Weights of a small transformer language model.
Size: 4 heads of 128, MLP 1536 GELU, vocabulary 18023, 32.9M parameters.
Architecture: LayerNorm before each block, no position embeddings, biases, ALiBi.
Training: a variant of Muon for these matrices, 9889 steps.
MLP neurons of a small language model. Each row is named by its layer, matrix (up: input weights) and neuron, and shows model dimensions 48-239. Each number is 128 + 32 x the weight over its row's rms, rounded and kept within 0 to 255. Numbers have three digits each.
After each neuron's rows, "fires on" lists the tokens most often at its 100 highest values on Wikipedia text that the model never trained on; "fires in" lists the words (lower case) most often at its 100 highest values on Wikipedia text that the model never trained on.

L4.up1121:178098114063130114188150141121129130129124091166063105137118038139155107083153105075107092125092155111111164169131109151097111118096107109128120113172121102127185119113098093046061105146124114164104210137084157118137109180120109140177078117154137114158128089096181088091116135158102126109161126114090093137141170118103130109091154065155106134121144027167204147129145128125132159182144126131111153181133109181099126045116115126175142128139108118116100121122071182140115056122092111083129112145173114111116089100140148068105139119135076097141105115143118112166069153060130162121
fires on: " and", " Can", "ould"
fires in: "and", "can", "would"

L4.up243:083168150112134071141134117146128121120130148133105119181167138188130100102145134091130120172128135055034140091056118165093114128124206122204115154157129097160098118138119104116176178149145112110135089167077123110110150091110107148065151110192123131127086109127130143078182163088114101113139181142132090059170181091106166118108138137126170089161136162147107116107195116133103097161125118129114092097098098179179222140150114111158109132174122099115083169129092046091154178136126102147108104107138067128134122117068165138111099114157154142104145078096111087138156130100151116133
fires on: " to", " of", " for", " from", " was", " is"
fires in: "to", "of", "for", "from", "is", "was"

L4.up958:070104129124122161132098126188150126104089064094025069089157105123121134091138173105109128122187110133105137122143064117159096171163094126140111121148092121097148091105093163093114127128218079113135140121204174157123050096108146174138151162120136110124107120111092058117131146107140133170136155124074127116096104108148160166101124171134153097085119071140164093124147148129067095130134117163131067102077118126106108121103160190113145159133114152115134135097106166156126145144096148130097123144112069151093130078141164113161142141182114119066092128168109150143110110134109141117
fires on: " to", " would", " will", " could", " might"
fires in: "to", "would", "will", "could", "might"

L4.up1353:133161129116134103136150153121102110173113090130116101128073139129099091164166099086165098120100150127098147160064128130098125175112068136161139163131140117114139130132083101086115164099230138115091184089154150165107113090149161100130054151147151157133120106130103111099100143165094139143080160119143115156150138178143098109125127148126094082078201155164141156167102160145141160116128134127114147133146150065081110109153147132181124087166152126131145108117090177111111139114183154131133090123172156141125150127148157151105138168075101114112124148190164094054131122109198143225
fires on: " of", " in", " for", " as", " from"
fires in: "of", "in", "for", "as", "from"

L5.up393:075095143156095112116131102185146125120113161177119134137049091110145112093204172139142138070116162123121203093065095102149137098162123053134141099136166066155154113162129090111063164101093150155135125097114147057113078120150145114139176183090140142153132189164137157107116132119075080100113178109128143120087060124123149174155131118165113139115112063127102084075119169146126183159120120084142142143120115163129108137137138105157121129123129097140176134150154097098124209128129097162095114183127144096060069183114135121142132129069113121126148175180148094118179113136130150131
fires on: " on", " On", "On", "H"
fires in: "on"

L4.up462:139023194114112165141154172122146106070226131106146130125155155126115135145128140140155161113160168096041182174108118156142106136071168103110113187149143103166107183090099145092127125125141120107131110098112117177066124070178075156135093123156109134080141149092154166132126110139069114174082154118117147149143139124135125121072158084091157155144174138158132175169110088112133125166086114154100113103166100092121131129105089147096180168114144155109163142102128115111103069128161114215150087161144164125114143153126126116106142141104050135135105116164149124137122063144133111063
fires on: " one", "1", " an", " two", " second", "-w"
fires in: "one", "1", "an", "two", "second"

L4.up813:109182136121089072185115078163109086110128103179167137111143105083162125204110150142100134100128123108211121132144089122115123086187130141168149086128122152111126154103097146088096146120140182102145135182150172051152089091089091100170098130134120185101183075129121187162116138141113087117104122135125160150132160111098155104102165148081112097164129156200151104142144166130133153150125114129141142152139019170159108105170156164107128111150084113110096149058136082158146133148130137107102135159146123109101109123133097128197135131123089122158132140178141125132162085062057157077
fires on: " for", " at", " The", " and", " career"
fires in: "for", "at", "and", "the", "career", "with"

L4.up774:106146146125158092120093166135121150130099146166126106124185114125101136097121158141083144146182134111122145143101108122150048095120099117151137144061107090127101116128104177125126144134113046150122104153080118106185194073192111139111100152143145079109121127097115100074128123075153154118164137052134131083102119129175115115140148135094141118166040107152140094127125129123149075126079152087101158116208124126116112073067132139135132146151081131132132129100123107112158141113132136090109169148148109134123151168127121153131101210123149189111175137130082103159114176116150086069
fires on: " of", " in", "in", "bl", "ar", " bl"
fires in: "of", "in"

L5.up650:124145099121139097172115122091149171124100142123069116136136167151196109078145091097100098126100148113097081201082118141134110100170168130126165089192133106068176131092128137098091133069139107108125141103121125152168122097117074084146090137105139093130196141132195107107094222062137093169127120166101088123146134109073162115167156112135200159146137106106056056139100148137126125118174137140086121114109096137180109160103152114136187159114086107077114077126097083167090121118134145085122136137149174118098104167111103108126093120157141168113119108086154127162127131186127174133
fires on: " on", " as", " at", " an", " of", " during"
fires in: "on", "as", "at", "an"

L4.up1276:124116167099126136141171193177110155091137123098154156153086155147162133135156190138113171140101146116129131114169075177180118096164154094110117106117096150083129133138152104099111195133160161087075176103128134173096071089120100122126101113086086192156113127164181104150098125092109144108156116229154146122139141135181146125083113114167122110070187126154113088043146131118186069114116119109134119127055129117068172180166179101182013104105092134149178149090100132096095105144150135178138112182111157103114155125146119140090146118156098129092161116092151169127088165103172168117
fires on: " to", " can", " would"
fires in: "to", "can", "would", "may", "between"

L4.up357:088119131080106161093149095109119097059140136117072094131075129142166083143111086093158121141127146104071084156116111116154134158142118114146129076165144100078169144113102124096098173086159144110098072113133185136144043091086150131158181129115100108146096124183202070134040146040112097180148113121129156133155132163167145108141128072081099116128167098124104136125135197117147121141101103132104079128204200117145128154159150109104127089131163172134142117091092098134115112107105140139156131142139126138079139134174140118172118137144138164129099182139141137077149109129142091162
fires on: " on", "On", " date", " by"
fires in: "on", "date", "by"

L4.up1491:094179166083138138106158145161102078137112158144190100134107154135137063133118107107104151173141131105095120178106126157174121183158091137121186147082123111074124111084155123104187119123157138191105163140147180146122140104152153143083101073109208124077125117146094155130124126173128142181112168140112105158146079184195101155088129058095132185076101120065153135114119178082183075128108111135056098152098128160134103141143173141159100125051084141105153122109135133099044131099156059155183138177136137144156081169173109166079115113161078110150158143149126123182120152144151160093
fires on: " of", " for", " among", " by", " former", " other"
fires in: "of", "for", "among", "by", "former", "other"

L4.up1169:096101129149149097110126131098127128101167159124097118132162176061161117106136069162125149140101137039136204197139198142142144126152110118113135116131203118185110140185170161128080135119171102110059079060166147074152092097124101133143125119125065142084081097124148109161133141134113121139076130053138132090151082105134160073055090160164062143148111206118095123141092163149149094111124163082153158084082088117140093083125114154081142131114124115136125063150100147134088075157178108151096184122105111116143129104155127110083124138127171172106108135132154191153117094122136076134
fires on: " at", " of", " At", "At", " CD"
fires in: "at", "of", "cd", "the"

L4.up1508:156108114116107178132160136176139163120181146116103149140105144126094156116130117155150143082119101131089144172197122149088185139165174129088118112185085097138175085086132150152139155176111202100118099133127117128139124035106212138089120167135140150153130147163074123060093132138118132111146171110103090139143073057126125110154126110162122183166110099160109165122072098128115118126119127188198133148158138121083073106137145170132111125142185139123124110155109139114135131092172120155092155133139161164127162083180186143112170150147190099204149120126171142171174084118160125097
fires on: " more", " most", "m", " first", " highest"
fires in: "most", "more", "first", "highest", "kunstmuseum"

L5.up842:090107162121158127155132130112119112111071037120083096117072077086126127088180177114163137048152130156133113080157096150118133135148150086166137136176119074106158160150165132174097136104181088123090122158194171127136117120089128102107138158146145098157098056131115100099180146113130113158120154062100148150118124128159173151097120113109115137087093081172151116137178065145107094101119152106137110168070125114113098146167155106120082187107164184113126116073136155154116180131118168153138173139111111135078129081144176109134122060160090100098155178074148144162093071101158127097
fires on: " to", " would", " could", " may", " can", " should"
fires in: "to", "would", "may", "could", "can"

L5.up406:123129080097147101122154157143092171090105113213068108121069137115148142094111078046109142078080142100144108109113153179100047103134165102150149079174141063141160126065137115095137102101111102124148125191137082144175091062128126123153077178126123098071135183079118109115111096122068154130106155099118143128111171094102192082180158090112072138133093148200146128189089090163106129170104160142162144131132094110135062112125152156079097061167158113101086085139123174211101160157119180082118181122113121090098108143147156153123117116108130167159074096113150211114124133114086091096
fires on: " of", " in", " on", " for", "On", " at"
fires in: "of", "in", "on", "for", "at"

L4.up775:082165098109183139075133158119124062121104076131142134104116120156158108150133151164158148062160155226111135146110094145159124147196077086146103133149122195112227097084129092105097142138149126151162144132167087108127070145104136158173097168143248146107112091145095200161161116211129104120178100110111184140103170114076085117118211138087150096081133156173161166062136125148149072120107122143122120145110112075152131097138145113136100135076103149125080180090099173116100162065094109067162185129112129127087125180092136148120136179148144121135107117135016098130127115162157131036
fires on: " to", " by", " the", "'s", " in"
fires in: "to", "by", "s", "the", "in"

L4.up520:214140184173157101119137154094120155138116168127142113130175147108171099071144114148089149114121113130111126145139122114132163088157082233151109123152111103072125070186162150140093115132187072131105151092121165103128083142126119132109124106142117152132172076149118154071120116137119147149127111148080130126142074127103123082143069089154168177168074125193069096077143082197144075137119152129177119128113114088195080123125148118163099124108107116075145124180139133169101024108145161121126184132112136067110097094173163141118141089106148156081097115168093132156135040104118135140
fires on: " of", " in", "useum", " at"
fires in: "of", "in", "kunstmuseum", "at"

L5.up562:121112094156160093073170110089110138121130120142147103140125181081183099121141145136119125146106163149164053143041119049118144114140167126124118138128090104140155117126175123111135150073091130126146116113132175071118155135121183095084146111165117066145125143163145103114155158099102088146147163101119115175163176078132165132151101076133175106121089134103172100145148094166156122162039133122113063153136164071081155096145161181097107141124129129142115119129148108144090108094142138119134106141109154124110110133149113148144138142123196095113114147110108181120197116146178124158
fires on: " first", " before", " April", " October", " September"
fires in: "first", "before", "april", "october", "september", "time"

L5.up1039:173135157159182139116200110116123122094091156135142117134143169116198109182173112121105199166082198126129094127122097111159081113140100077170168127124125150196164188128106079100105208204168085115078121112185144104098137110093128149093096082123125148094171181124144137139129168179099097103137167104149165104072150078105171154124061157137170093074084129141114159128087127162103051139164124137126088154065098136104135145208134165103203105185107161130144124156153123129167134108131169147073103145154112112116119120146158114128127076139065157113154080102149072114119112121164156148
fires on: " at", " At", " ch", " st", " to"
fires in: "at", "to"

L4.up1001:074093139094109133108157124176137094128031091124089122111133126143119142162160165131105109147137078095141131140159152114168131160161149093137174164134128072084160086178101134093153177113192114046105116135124213152162093084123116103118161138109140082103105071149085074127101123079142114135052112105122134137149086077132167109094116127139135086083151044104126095103134145124103100118149215149150058129127115125159093160118139162143118124175145134126102109188123044157152178114134156064091143115083088079104130099093118164101081113102108164105175110096167154128093095110102151116
fires on: " and", " to", " or", " then", " never", " also"
fires in: "and", "to", "or", "then", "never", "also"

L5.up1396:102090154085163078136144119095099113117064094129137147122137132146130102079157116162179138129067096117121114131106091173140109100168196090195133114068181097132104163081169060126067120117155124098118151126147157115074090142119082140146104165154160153174043072126121129117202131117171127112179218165118145074137147079102123161107139107088149126124072142094108106225167149136147128126172145115102150125132172190119091092109155119119128128147131149080119185160096107133195164119168098118108090178161022119108121134116124060153139106200135131083103180096065137080126176110097156133
fires on: " to", " began", " on", " started", " from", " into"
fires in: "to", "began", "on", "started", "from", "into"

L5.up178:129132089150183051135105125107135113170119091169121125172160089136139113075161111096092101156118175115053130116166116112119155122119165110146135153128164121180113144105103105123066114158166151117133152104143162089118126158127097106097134146096140147096152101166139220124185178073157085156149135189122104123102144145134135153132081135136139111068112130128179168094088171137219136131141106080180146117144143146087094135108077036109098105112126165123109122153122060169095114132156139107123116222145145166063188117102138115086147126126091139105184164128138078148184117143064192184
fires on: " to", " and", " in", " took", " of", " went"
fires in: "to", "and", "in", "took", "of", "went"

L5.up1306:112112086080109155081114113153131144044174127150156094153160136151128121128195170154122170173146138138122132135147109070119090114163150080066083155116088136111208061174142108105102151120136137091035135123143091135162112114075128098161105212095109130126074101079143104133116118107105094162133158146163158082134173117125076155094072093116144104139133155174206154160155123128134156102143144144117000141158085118127153067167143104119116030123053142121105083069151125120148149106099121139224067135120153124128071134105149114140164101113137167098118137171184165130132129152139113182
fires on: " to", " by", " its", "'s", " It", " took"
fires in: "to", "by", "its", "s", "it", "took"

L5.up1520:112196113121179140127122156184163145204121122140146142090173139155145093184163107163134098109125118121119168202133141057095147101113097148149208202132144129126129135059146123146255157121105080163144128092110087139067134106116075124089090097142067120142076131117091117116106140165127174168162133100154120105074133093176150118129162139102185105083124115152087119123083076178158143127096205125086126172134161138125145044114124168153119082121171186111101140112147152120096154177143157103162137125173127157145065080072111136138132159121161109104083150110197126203163138159089126059
fires on: " was", " is", " not", " the", " considered", " are"
fires in: "was", "is", "not", "the", "considered", "are"

L5.up1424:089127143118120118073141123164140123132092116117144134105143116130190161137097129097098097145135168132101094139126087164150100101150152107160078080071213093110146119129120134088123153142216152082133069124162161114157142090121134143140143146123170125153065137151066156104127141152115145141137112120153109104186150139148113150192141124122105104130155078222124140095221141135141161147106178106144193095177115109112138118090235105153127121106106205151176179107131129071158163144189165152120147170122078109055102079129099140110135111142108141126219143117133114156157120099151202107
fires on: " after", " After", " to", " L", "After", " of"
fires in: "after", "to", "of"

L5.up56:086091122088180195132110106158103112115103128071109054108136102156149157124180124105103140130105084092126142167127094124125068209177147132135140153122122078107161081151121161115131156102167106125104117119164156140130140144105115096106139125167143102117172099179103068122113132057201134157109132138095121103173076153182203120086163129101147119104093111180096097130220124109113121105112123126137100158112194158085091107142134136126145163160150198110130118154121124118122114160156194091098129148081030154110138099050161117164119125159130054093101164076090153130112145106116119142
fires on: " to", " they", " not", " and", " that", " They"
fires in: "to", "they", "and", "not", "that"

L5.up696:161125091188103081159139126177130120154131143119106064149124168049107167154163122125148126109216145168142080132121103170121115197118105154170133138139175103087165105123150100137124094109157087114100113133150149143125156116137143180125125142133136165116081115136075185093160102142120124157160159159127120097144137144120116111147175139122128127072121123079130118098122126170112136129121159104114108105165143108131162165106102082152080131165121092125094176112169137102134091144124115054113126105220105144070127102110076143104062085132136105080159169134135111136176135173120107094
fires on: " to", "l", " I", " for"
fires in: "to", "i", "for", "midlothian"

L5.up1390:103140181115107201119136128119163084164130123095178065105132133155088164145164127132157110135084119171093182152101164165180137207178110207120112134104092210092116094156079158137130081094109113069104142116175132108117156061096155117086082111096138089080158098135097151111136166121228054121056155136114145135133147117160130176109163102121172111145166101160145128126137133091141190123090148153118144158099105118071104164131145107108153128142117134095140087120125140111098128154136161073116097124160107130130126110111114164161160142153149085135167112125142111145109130131069130146
fires on: " the", " many", " of", " were", " among", " some"
fires in: "the", "many", "of", "were", "some", "among"

L5.up1215:082123198105113141094076128152140099161151059103112125104128106118079194125157188116162122161164149093131097117146077143140149151080162111183137158122166077169184181108211181168150163125145124093111137129125079097191142090128113098155177135087123138138193114153118075086122118146145131187087145160104101125140144143172116115116121119157117157159102069190143097177114132148101166170114122135106135188083131136173112095170149136124199144139114112100054112152099114151170074142116126109115160144088126143101153107116136119155118121138068135124122112140213128171173102115139129131
fires on: " can", " to", " could", " should"
fires in: "can", "to", "could"

L5.up512:170110166217133086142157089179152129120098144086086103117139160097160102070138139105117079078093154084150128097119100185115131139184076196125145157138135157107133115157096080122085127131157127097054201131070124167108081108161107124093132081121109207135119074106104138099128090163072108037143151169074103118153108129125101159201128081138165146119129157181123106111150115103127129151130134082174106114066115110143154129135140142151145162109104160059170151187151137152144085171147119147108170134147128096089078084111101158151117118215048109108070210179095086127152057136112138137
fires on: " in", " of", " de", " to"
fires in: "in", "of", "de", "to"

L4.up976:153168159100128108154119159129114086134129136071095106143130100142129121093100137104083083151135149122097085102110059156142138173085130111142168171137183202146096159135169140094083108105140137132128143129109144172128100115123121123094041143153129123118118109183119149105114082107167136156091136103110144117072199130090096203149097078136166146173104120149091095110191115075139088137211145092114137140107149143152151098106141070137144124148132119140126077062099080125059112142151119084124110123144070155111153069107154142120133100092129142146073206150111123082081125135141121144
fires on: " as", " of", " for"
fires in: "as", "of", "for"

L5.up892:123133108105156133161111152137165098179155163138157066140183098146101127126131117124136145140109095179147161138154152098142122119114140179112105118084127129116146176154105107153166061102193146133141161118129160133082092145072170130113160103161082123052120144177136098154081117077127146115179182110162097108080109109126180125112177087102172101104091127179149142135118094139154155138080147132179136087149114096151112169092149142130110173099122143117211140112190110125148033101151102105110133082145060180157124136095156165110147142146086174151139170093188149134111108141171198156
fires on: " or", " and", " as", " than", " of"
fires in: "or", "and", "as", "than", "of"

L4.up455:113123114168097096135122136116124127106137149125097154128125126143123086113115162104098140163088148123120100095126052134120057048171112134159134113093121108115114121089078109113093075114168123096096105108137126099131120165147158177146119074148143072122149161180109085087116159124131093100198128127083143134162106153133189208114104145189122103124075133145117129081123132120109133184179095137140182191129172157143136149109127121194146062104136180143148130132135132126148174160070099112164120141063169088096128101134114156138095060137145098138086166087085103145168099110139126141
fires on: " on", " until", " of", "in", " On"
fires in: "on", "until", "of", "in", "after"

L5.up951:149169157135140117075129142136118121061157126222119124229142166114063094115085130075107177107128153147086160128167091085160136090117058081084156133104119150067129107173140078169127149089125139117113139100103162140129112141111093127128142178125141165079149166103098127090167140067164107098140139082067111123140115133132110120164106100160157040125163080112022095130112130071114083144183144157136114105135098147118072197137187126094118058082219134145120105153097138130152081128187139085105075124104189148126151115084139137123112131138091148072128130137132100110134093082149152109
fires on: " on", "On", " On"
fires in: "on"

L4.up203:102138102178093102075122151137171118178111103130156144160107133102087135116186155101116189168181119100110093121128148111161074208139156133137138166148136144108129129127109105122145119122199143107109123135064121091145243122163093122117150108154110189101120121127190102160143151132173192090109097130114141125161138129168168091102111151157176120143082093122135107091184081102133166159098162097136176129107164066149141114126180182157100128107099097158087138177114114104151181079124115131116048155129140137155108069148089177146098094074117140095222182164198131159146127155129113147
fires on: " Total", " N", "in", " of", "N", " Turnout"
fires in: "total", "in", "of", "n", "turnout"

L4.up897:137153163103111121119129167130116179120109150147101096123103078147153141093134131131082094119085136084094105109103151140072085081160123178161131064037075189190171095119124106122126140090159148165085155117089166127134116107118166105138114109192131118100126166232098141137133146099079056130116198157122138202112157154064152113090130104106142137151146172125110090112101123139142111144150163153105139134114137139138123090086180080166218101155161147201120152116081128076120099141134083120133131112124145168104069108127122194154193123173142132141173139098081136070181113127134120144
fires on: " and", " while", " is", " by", " of", " are"
fires in: "and", "while", "by", "is", "of", "are"

L4.up1501:134090087116124173092087113148084044156192161131102137070120194147086115158133092122138124115102105131064106178148159081160129167121128093137102195134090119129127144149121115106146168150106111133104157124072082180083120077164122119111143209149143120128115143088091167098165080149100136126104143164125128082151154167124146152141112104051162108126055080137081159179232142132079116139094176093160167122115119090153105164149121115182125146127048143075115163122154099090181119121160100086087095141107158143090166149108108142100151078093103151069121103036148189129131150161121131084
fires on: " of", " in", " to"
fires in: "of", "in", "to"

L5.up236:115126128134111085088103125091078140067171103205117125156136178128115082081125108114157152182047115097125165126121109132149070151050197115150117126133082109131135151158207197168086137152148154141154107160123121119105085086141062124110096070175138084122175138128152087128109093154126189116124070106116140125161169180099151137129098138143075099116069160178155162153115135128056091060144182161128130154117153053098095122143135149111150127142166143144115119083104147168144100153111153135132114158166125153145128128085111111136119137147177185142168071126097137043136107139157117039
fires on: " at", " At"
fires in: "at"

L4.up289:163163140117180093167147166155149178181113122119138102117095168149140120115156178144145157111071189121144095089146080140120096132113117167164222151035110125133158093097156144128147119083145109148062144119117113141124140101206116117120119104173148130172174122166152143127089130116112141145101144192163115066116116161116143190106205117029118135130079156172123150120143145090148151105097111173109113171150166123142127092096105118136171134183123165164132143116106145073121132153102155121122087168087078132071112086090137112130113082106084081122098054144091120150180109088094138170
fires on: " in", " to", " who", " he", " for", " of"
fires in: "in", "to", "who", "he", "for", "of"

L4.up499:116113207077141135128186126143173128146077142151148119120123125150097129164110146100159061139124099161141098174126107132118162099134118114152165122116099065102131129151140127154175143168130099140093166126111042108109118179051108123090167136169147140137099136093183161131100111116150163198123154103201168145116125147124150119129163111105142174081055088129124186089140161150105183163162157158117088112110122111134163128134134123140105123145138175100141083092017146122130153136148148104091122143121170138097116167082103122140148112134105083102209093136109089171168095072129101208
fires on: " and"
fires in: "and"

L4.up11:192129105131121077118095120135122085117110106110100122132164134176126153126155073134113147094063099095090159104107085145155127117139099105093118114137153165102210150075075125100113137120108101100149137129164201109132121123089166101164140142106108139091134128125093134157129146136091141143078075159112120098174190093169099226099140172151129158187127129096091147090135125156204167164125135070109131106160130077135158199141177095149133081124155193114231141140131179152156156159188186138106154128108194070138161164152174179180102099203109165056177133098112158167111124136065148178
fires on: " a", " to", " of", " spent", " an", " the"
fires in: "a", "to", "of", "spent", "an", "the"

L4.up875:126135106114134143127118136140159092067073150126105088129193121116116075116136153173147067121127145122146190101156135168139127185153163165101115185153110124104147062188138134083152149067180134123097134068128127128118150108139136172097102171045115124116168110141123108107145129132118113169170105147135076189144152170148113102136151178175144139156123078250137096102191118102049094198108148089150143114141136145149143127106146078135163117186085171109066098106133100138151110164146119153094179188125139102078094110125106116095128110073143129134113115141102064138140125080099161169
fires on: " in", " of"
fires in: "in", "of"

L4.up1381:098117105106127119104131124133142136158130082143154090136045173164159139105132101102125182189139118094102124141112051133143097173149089130176095119116098148187183122110139138128133146192144102162068185159126132086105127047122093097133107083108122098131135090147142127126110064095093118142193138157119140163178170159108065105143118086064109144107151154154127106149150127084136107150137158145091119132107125125085150195089172089094169086152106122099162107129120110097134106126158112160088146135173116132088187113105148138107149122096161183125122143063187117166182128050151106122
fires on: " to", " of", " for", " from", "z"
fires in: "to", "of", "for", "from"

L5.up1183:082160144100174138136145083130127119114140132082164085079107154079140078099128111174202128083141163125137080132122110086091112101152099095133138121035111113083145130112188116077115058078207154147118054125187098139122102122154143133142171094115152126188093114160100136105158155144097107116102086103159134171123124103070122078149123120117097158143145140129142161180153075154104080147143187213153124148125127106078112089146100115142071134124089143125114097136173123094140170098118156109094114088101130143096137088132092150173154138103095091082100144148040134149166067117164126080
fires on: " is", " be", " are", " has", " in", " K"
fires in: "is", "be", "are", "has", "in"

L5.up897:102099145142085100080126134128089127133155120157183138164132140138131144036131134133182112103110088173125095106195121134070144127058123151134084114136167114108103126065115064062126186166146126139163191133117187151133155117114117132144129132179211135102137132117064156116150094055168107104156066163130123077207090121078103123070118191161147106086146106193084100174127167145130081100103154117116133144100113178164122152086120156090127144126062184108136140139143100082121092083164142093076061101105090198119096070140157126119117087097068116077182161079139103181131134179132122195
fires on: " to", " I", "I"
fires in: "to", "i", "we"

L4.up945:153198118086095140148139126121158091132134142112098107153112119147114115145074197121159179053114130114118141178140164188091109166142130126124130139094132150134171078095124137159117166163148126146182150101162134201168144097089162045107103129195205136122144082157087156145095113120169132207092100110080167043098090145177144155066129021132196142087078108118133107101093162138173163125150106140101088134128104097160127017179148142124093136120131164112121110126127176057036146108161135140131091216165141140143117123101162180104049148065120093152148145155072089124103117128158082116
fires on: " of", " to", " which", " that", " the", " between"
fires in: "of", "to", "which", "that", "the", "between"

L4.up286:095089083148135110103113170207092135173086211148111118164160156152052178130116101130166159123118167158133128123134099170030096094123111117129182130069118162087124137140174129153180153153075104153118110184151107120141139134091074139122151151157126102139116133176160062101147134087057111115172128138133105120127210137173160128121120143122156139091119111146146093093129157168089095091147199134131122182067110166086084072145146164159146176130083156097147115159164117054167120163159112139157129091141090112131066126131148138180129135127128074156106122161126144127148144130116082151
fires on: " was", " is"
fires in: "was", "is"

L4.up1175:051110099155158131106131138126142158185180159142122125158141113061096090154179165161118106132099104126124080134137144084135109086095120150066114154135134153167113133098117134147113102088155141136117123149117088110157138133119158115128101165143137140127116140095141133092072095140089156155112144070136197134114210104084125106145080118095059145196079099076088103128155079190117192188122187128100139147154130166100102070128129048162150132131129069093160159098138158179125163122137170060079126163136160146156117112135219171113137154125165166163107107155145137087103083173123124117
fires on: " May", " February", " October", " March", " September", " April"
fires in: "may", "february", "october", "march", "september", "november"

L4.up121:138164124142097176171216155116081157095174163127172134144116156112073092117127103064133158141154111147112147082087124123157133144111152119152120136078127137171224178087102122162128099136171154117171087120083141163121187101040078173182125098152184148106142114115121130098100152125150157113104124127072125094146114132132146171162107157137134173170125168125129152132127180117153128166102138125093092159141072045193059091174136121088092105096127144102113132141079109136159143179156149141082128203180129181128090130143148107124155144104152085127128157149139146132125172110118121128
fires on: " one", " My", " three", " a", " Two"
fires in: "one", "three", "a", "two", "second", "1"